Part of a small language model's weights: width 320, MLP 832 SwiGLU.
MLP neurons of a small language model. Each row is named by its layer, matrix (down: output weights) and neuron, and shows model dimensions 0-255. Each number is 500 + 50 x the weight over its row's rms, rounded and kept within 0 to 999. Numbers have three digits each. A neuron's up and down rows have the sign that makes its largest values positive.
After each neuron's rows, "fires before" lists the tokens most often just after its 100 highest values on Wikipedia text that the model never trained on.

L10.down757:610394468470451494534544479569505545544471452483419521496579517489521570476541469553452497509425449526382551492524466531575430525463474445565549467566465496473574491520410401409473560520497600465506515484566444426549567445534480472397467456494569552516519458483538461518417476488474476546600555584490363449542513440559455592522503428496525462499444533452544511462618569550543519436483434522495523510545550434457537469463545466458412513538556506499465558513426548548540503579528514494507410537415525479501509536530492443476398508463544535452490547523422494417491445552518528514464468406531504497540480554540465584485479478518555433348390532575508582469543528505484473500570598471451481482389499551462475526525454511551468454483473537572485505471543596536438462525474506
fires before: "2", "|", "ka", "\"", "\n", ";"

L5.down507:425560566530491559479442448506500550519408529482493490545535454485508506486496526512469565419501533411431475544537469502427475539559424488508548542610500499523438407527543482460457556570513499436543551437491550422521575513500561519552457480480550592592538537503531437500487415502512554505625599514482452554543431525539503439428574478468513500438475567565468478516416522475608539529462451567453484538545536505588556508389480500489489561495481502480425496464539467422438569501592548540494446444504502391495532484508556520483398524563517505460550433509445465571571488526437568450459468540500490464574504502465537478439590437562567428412479615430483521495507507463470484459469511387420402456519469555493555503539507504518483437417436487514543451497560432458454543468521539
fires before: "|", "\n", " |"

L10.down283:464536513464527394553507403540425524463428484632482436518524451470499456518555496572517476578484608414487461437556475539487530516546464453569631624464484489584580518496488520508408541476544555570454502380550499438548455433516534516474467511467535509525426511392469403460444443497454445507568575546505481444443561449477470541507524500508531481454605481474539578470453553538534478460599503522538514470544534430512542508580506448484520466481496554516508466572511494523524603452487483567414501580452489424502536528514520481536573624526438469398532493535486587562472461504392517551528437530448483499568448476496580542527475476521619476461506534428590506616434468466494471499454511492535506476476583507526432544459554469515523489524544413536449533558558448556551524524580418
fires before: " ", "\n", "–"

L6.down698:511526527468518508579472498544619506500606571469576436503555454523414483497549398439505488502580451394483597506531506450495550438473508434589623548484484486477552474561527456473417426536489474468464523455440555554473552519490413485450486559443511525518480462817518493583416486441468488513450486495488507528604561482562525460493516500480458476555450491480506419528482432518511455529520497500460444576522527471617579450453543517514591445490460465501450485488532511483499490474579488462381606486492494471569520477503494403501552455518535449497585532510462502473492509496564530470429492578523553525438583548486480448425484488425528448479555540486441515538453526486540523450474382513488479500502570514460461537507491469605577570459455589532554600496529518552545363525499547
fires before: " "

L9.down508:536493492516488495493390529471466560578512486579472464493506399566449518553505556531549588483542500473479423469557517517621516490514493485399503451471534544435472485569489485486489510510606519564414545505489415554436445499549551525484536547474499520568440576526572483422526453443542513479522546532444454533491513456485540468493602493624460478480524461523519548509544487428446448539535529470506411490458426399518475431484644458522566506546529659419531547473580577553481515452419374493474502468541532524463441510540562471430515501534456445411508491548471530445445512467451515500534509537475500447457428435576498517493452479473522489540487532551477443487423463394500424573501478570590588512530456464489483495513403480458459588486506424488513459512549458583518462455512483
fires before: " ", "–", "1", " and"

L8.down767:476536477463526526449484415514581491525584556535531377563484380447468542480542466507527467452498470433426570465538483500425561398466430493473540563518563445426508585519470488421593438501460516470473509516457453517573542415435486559500524503554471616537446533463498454574571469431506524462547481471489540476473486537511427471501482542503530520503479554540563538474473529565543426455497482540403503547487516578497436437544528546496484505514371483512465513492479524497486454487391482521496603483508446552443509482471501423512547508399536494475602609485544470461471498388505584546525517620519563478497592409508498530473453445467468521541522516451481479481484520380556408441525485399501477645438587548576580548523397515491538572545491477639511518463464535524534439481548549
fires before: " "

L5.down813:502413406548574520475477507486456473530409504483462455418535513349444504458536461579423404501493466509489558486508459449503519426485606428464474530477576479592449548538466478506574597566532474455536508528456551528445550537440516476509530489531423407523441444503511453579518586495493489598562494505448549365506506665516485602604545535466516498528591470461524480414553481480534458562511521504570396511418471476556444481555539547504446510422502471524544454477486551518479472570520430605547478446514514561496443454513488449502464513518514485505539433515556420567544463494431427510528498438551457511568503604515545468380529531439537480448541457555499520507451569481558576442480450512370480527486445472532513445534555486510463481461528476540492525527504471439503473480389482
fires before: "\n", " The", " In", " This"

L6.down453:468472386533554436480433449453453489430379545451528586476527555514538516529516521568542399402434491521477552546500489506492466511449547451467506524496562415527559589580549600472501558595542437479553555442489538485498455523459542527443508473508434409536433504383489536422492488506501502617543550443437603488543452581465443555565527465434493522542591537537542503490480478361473504526502461554484511551524574461570453568553607563560426449498452515506428474436502512543442550508558434596470482398501453560462466490549531476509498487501480474494504362547544465503522530532539442508397547464517479492525598542430484562492472507441480494460493457508500465475431482462530549407537458487495494439514481480494529522466551513449546434478476497549446490485452547550531479572530387
fires before: "\n", " The", " He", " It", " In"

L5.down758:459544441451496441565485574574490470546539551474515537508577484601577544495449475504481527471578471465523603462572611482493473442513404553467474603527572428563523519462573488442534476510497521540527542480444472445432520493498511549556476504483420475530534573591657480432457564531475433506428537583539507543502451477485517400536564526619547493545491428445580473540457443512471479468509543524484507504513460496509445449467547520445504505507489646505469473531547539527499568506469474493365415453514523474536502488499576563471489510471518503515566455516476531570599523488457520495568504587536492506425539444537514317517506488522589393426543519532589557580457465468503462431520530494451501514583482581451527503436493504560571526368446472554490575454507493572453519528510485
fires before: " ", ","

L8.down711:548426465515528509528524480531465565531434488492434478506565418535595542497531379513507500430490536383547461532420569466463427513532527478544492442551571454485579500600518528532404557518575470504512519547424476465445542476515402496496591517384568575529541471540544459503527491535515440599520430503416505505591586503422525504506497561485538466514499463489491409479558493522571510533460503465569516487383564568471581501439469521399467497517569571501488491596524481543557401506486422487489519459513425476492552532586520438464587529556507530537564504438486481519509489531549522518466514471502538387500516526524545511485404497473611483532516522532396534501463533488499547531511547565464445452534497542442439417589464461484442567382518566537503436575534519498417485514418466
fires before: " ", ","

L5.down122:495458521531492451550510408516570500521446470555408522486491574462563529456403570496537499578470430488510465476527465459507457535573483437526504520476456552471463540531554549502531374529429442492538467454604463354438579447502449505402542498513537465462532468508516527458423520604599471506484455456529481493465538573464509428547466602549498503541506521457534481577478576466473537477543528401565445444424542522582491510543523565497504567525543437389508491456530518533457432523486464351445504516535563481524448524470424501461459574461495570512491536490510415470539471439527551515435521470453450403527419430501435494553551462487466510517498498499546497549550469439509463470577558474462465592527491534433486562460485465445524543603578484471381533518544452575514621563481402
fires before: "0", "9", "7", "8", "6", "3"

L3.down491:451525540573544477503537530516466529463458504490390556446395418539456533507537441508496497634468372378419394574440497476521451533535544516496463527506532446532495469504504512517595570499416517520577497433495455490494468457406488465502469452378520401464513602414562551475522511450567480469570484540525536527489500457450535527590526518524486497426505467519489550588477538582475504541421467515447463522466475545412491546523525493505579518495587550551505559414458479546468488523527492486455510467537458495469540489619476537547454554521509613505540439521461579531571464480564478531551562459465490497551501558528560487469535535471568553524412596566418463410507428462499462530409475519561595459530544477505550431512522436559403454503419539532524425493529484483503578457525510
fires before: ":", "s", " |", "-", " ("

L8.down388:487427432500483544555528560393475537531499474431479461482471453393542548523462516514453385467502495568515502497575383511571438516550596479563515509474431482504472545503614495484444473527486455466441528494509513535447502549540531436548487433506533426536529455523514485490567450530530607444535449502554421504543472506581504501588521465524483503501579505483513459474496524613457461468541514608564472405491521492475521579438546506531493499456493518571514436545458616550456512489567427535490521454412464572493493548557600520522510461460518429473464479455564427607539373552366462464519532502545477527619476551509506574416473442498465495535456472491518581471449495468522499536566535499450496500556432402645503443510458474479534518403507497569549488557428534499484506489607569
fires before: "\n", " The", " |", " It", " He"

L10.down472:568525513590478414452502519525540502508464536521528520449551411524505494595503495417530485480397458548417595569544492454510486469592476404513404597575519473442519475464522450475478531472547526568522386490429474504522517584390496552380505444541462543465601511444498525413499507477515493474429538529536524415443573476556540477483424529471405481484524589509477527602458478554468475490511502441493494462446473591505529526551477477381473482483454495486428480460493448487435389525599450474478578488570520474451460440512571519489441612515521503462467463547569535476424411433500514472538514489527505438546399462643531511453454520481503524449466472475487517532496520496490418513463503485474492535553572526466435477563470482453548533557494463534450538486591520488541514573457510
fires before: "0", "5", "6", "7", "8", " |"

L9.down245:608434505470507450508421496482511494583504490552542471446466447534471615497488458545452466447576468525541509509476466487499484560495484456435532448513436489482497499449509462538656516570477426493489419478496555458531452435529492564508555463512635422479544627515539522609453513565486541429441455485489545468525467476476466521414541451487554495462455449494511550477592458663493435511504492504424472457476438488502448480492516540503516523548543556498512561440538464523471485498533541550547476454460476547479465479510556511477506442593500465505552586408479523485612613484520490556458474501534623516579487551579473499515457420513581525457537487486474376434515468529581543459358455540499578394598485472530513472578387510467555543443541572500509502570515539532538434441509540
fires before: " |", "s"

L10.down730:574433462556510501489544465545537510528547510437391460528578356528531523453521522427540492520478532458530459478481549556495516541558520461416527504472556450551356508561581491539564486495557509396530491430380508465549457498501549518502473596444511491541461518508475460502407525505494448512538544452495477527509480478557471456483507435543498454481536467430517585550481522553561501441466491497529511512583450512499486554515515431535564498487518569444587545521409429432565506604575408557445548501466535427474502544440494496560484491450574522547547447478468577562498453621408492565528541425420593429501508496538434479455561417492488509477472559441521501564483473434524543517483448472570503443495605455426454457445539451597504522507445501435474553529586482560545527524446463
fires before: " |", "y", ";", "s"

L6.down752:533515457485467537413493489397493471493473463527522484382447562383463556428437485449494459566445549484462547513493480477557505452483516516504474540483562437430579605461548432480533511527438470451608531508400519551497449444478545429475501445444551472484462521489620581454509498496428518522515569490586565556529527545516493608524585458506598501508444552480491481396498485357560490525464536524555459416403506405512463397398458512516461527467505447472534511534447497563524444487432501576443521540579536578542482524585468552376483462582351528424460484531502522464545500479460510533600525433464493507518522469483503557481485582506486472485468466447461578521501549527593516524462466536430517524509538531549508526521493433424446496433442517484482499536496488524486434392516479
fires before: " |", ":", " (", "s", " "

L3.down316:456413514592473430491453463487486516540488481572478449439456468525531487546412443494474478484550553501460499479524525538557504447463564514336593503464497444638548499490551461575468506565420529480544395477463503541525481518540524490639499463467495541492458490453442441504417524483495491437558486509479542527455571366474533494472456486530460478418489463480474499436510523561528536566463444423503459489475456427495443470477415488486515616431527421422540487474524519485486522645518502463433497462590523513501498578508438478468503532567493429507561477467521474450610559415524502555483593421436492486587443345503490467456561485490498487557504587507498490464542563492544652447537526462467519521553521555486498541444527495473417411430432492518567521439501551535454514473537513
fires before: "==", "s", " |", ":", "\n", " =="

L6.down534:488409540581493485482573503506519446485441531481558516456526499490395512510491534428492510492533583478431503445441469447537432531473583499399503527528448408507431444539497502446469482496578546509455543528479578434421488458578375501506472533467536486489527489555474482559469420479414517450541521610587458481506460564437505475579436517446459381449481496499484505534461424475479496457503513462513370479498534521596456504580507551562554394407473561461438502580495415534516517470506454576578483568459508537530523504460517537425454497457558479478553515519592528490512507508478501502492474547515519495563485637512514507549449474515535529617557434469547477457528417505476517547572431435549499541502513505492443567427510431435496691376565534465487508512434509538531530513438422
fires before: ".", ",", "n", " |", " and", "\n"

L8.down490:526533475417453490508571527517462523429516519475455528419417451586555528567526532450601505568452454466520521535566557565565517514446444520550561403538555495533434517542525451459509473644432437536469480462511484507515501494548543558489568467475454606533495400486445613483490561408577537479458431476534512530476539487427615465535471540547583487339514535532510613561513448495561525514583504464469493544533507370555504493552461491405481560581443509560431482597529454494474471490512504450464457530529568613519488528542568510464538587589461534532463455495512595503455442485504497451517515563549538489551512583501458477564495450537553532480470522530458607527498545443489399456499487545432462527450557489435450515528467502517479587504579523620437573479570435590535510427513523
fires before: "1", " /", " of", " to", " was", " were"

L3.down154:490479466502488514478529460558434578494525411432550566462497460537500601444510583580605547460439418490547501543470462457457517339535491425471496536617393479441433497526551534509578563500513494496444512622495552469527527418444509551450552602521503464482590488493442521471509519487479564502589536445437441399455523523558468531538492497555416513498460515478522436580538538485510433462474446420577475494564518509527522488426515412460505553554544528521460540511530495410479473464553451472531538464588554483529488531500517478504474530508556541444593541559527532540409462494474443535528516373414548501458521459584525546524484539446421502478431491526397423508485548541503472484476515444485507374507492522580500441514462528622453489582502416516527471558466424475534601380579554
fires before: "\n", " |", " (", " ", ")"

L5.down490:487480524443452518533408498577519390588489481522471538642506363540484469458532445456525499519477502451446539509484395523505476513465473423523495546572456514563486499511555497480532480521472466402506476522576427454504525414501486489438479503523524516506454419465440405510476598582487512529497461505394460498492492559478475453597522489467450505462456480465494415535528437613494530513449493499472445474537503528575533453457470466491511489461500531533468564549516529618457533540503454534573455532456448488563481547522498459379427454470555484474635441511488547584433458482464455541591518563418474453583529414553541618508470566492522493495559484563494544442579437455555495530478462512449528591558485511514487476462464414437572603502550473414503532481548534520396513461432390
fires before: " ", ",", "."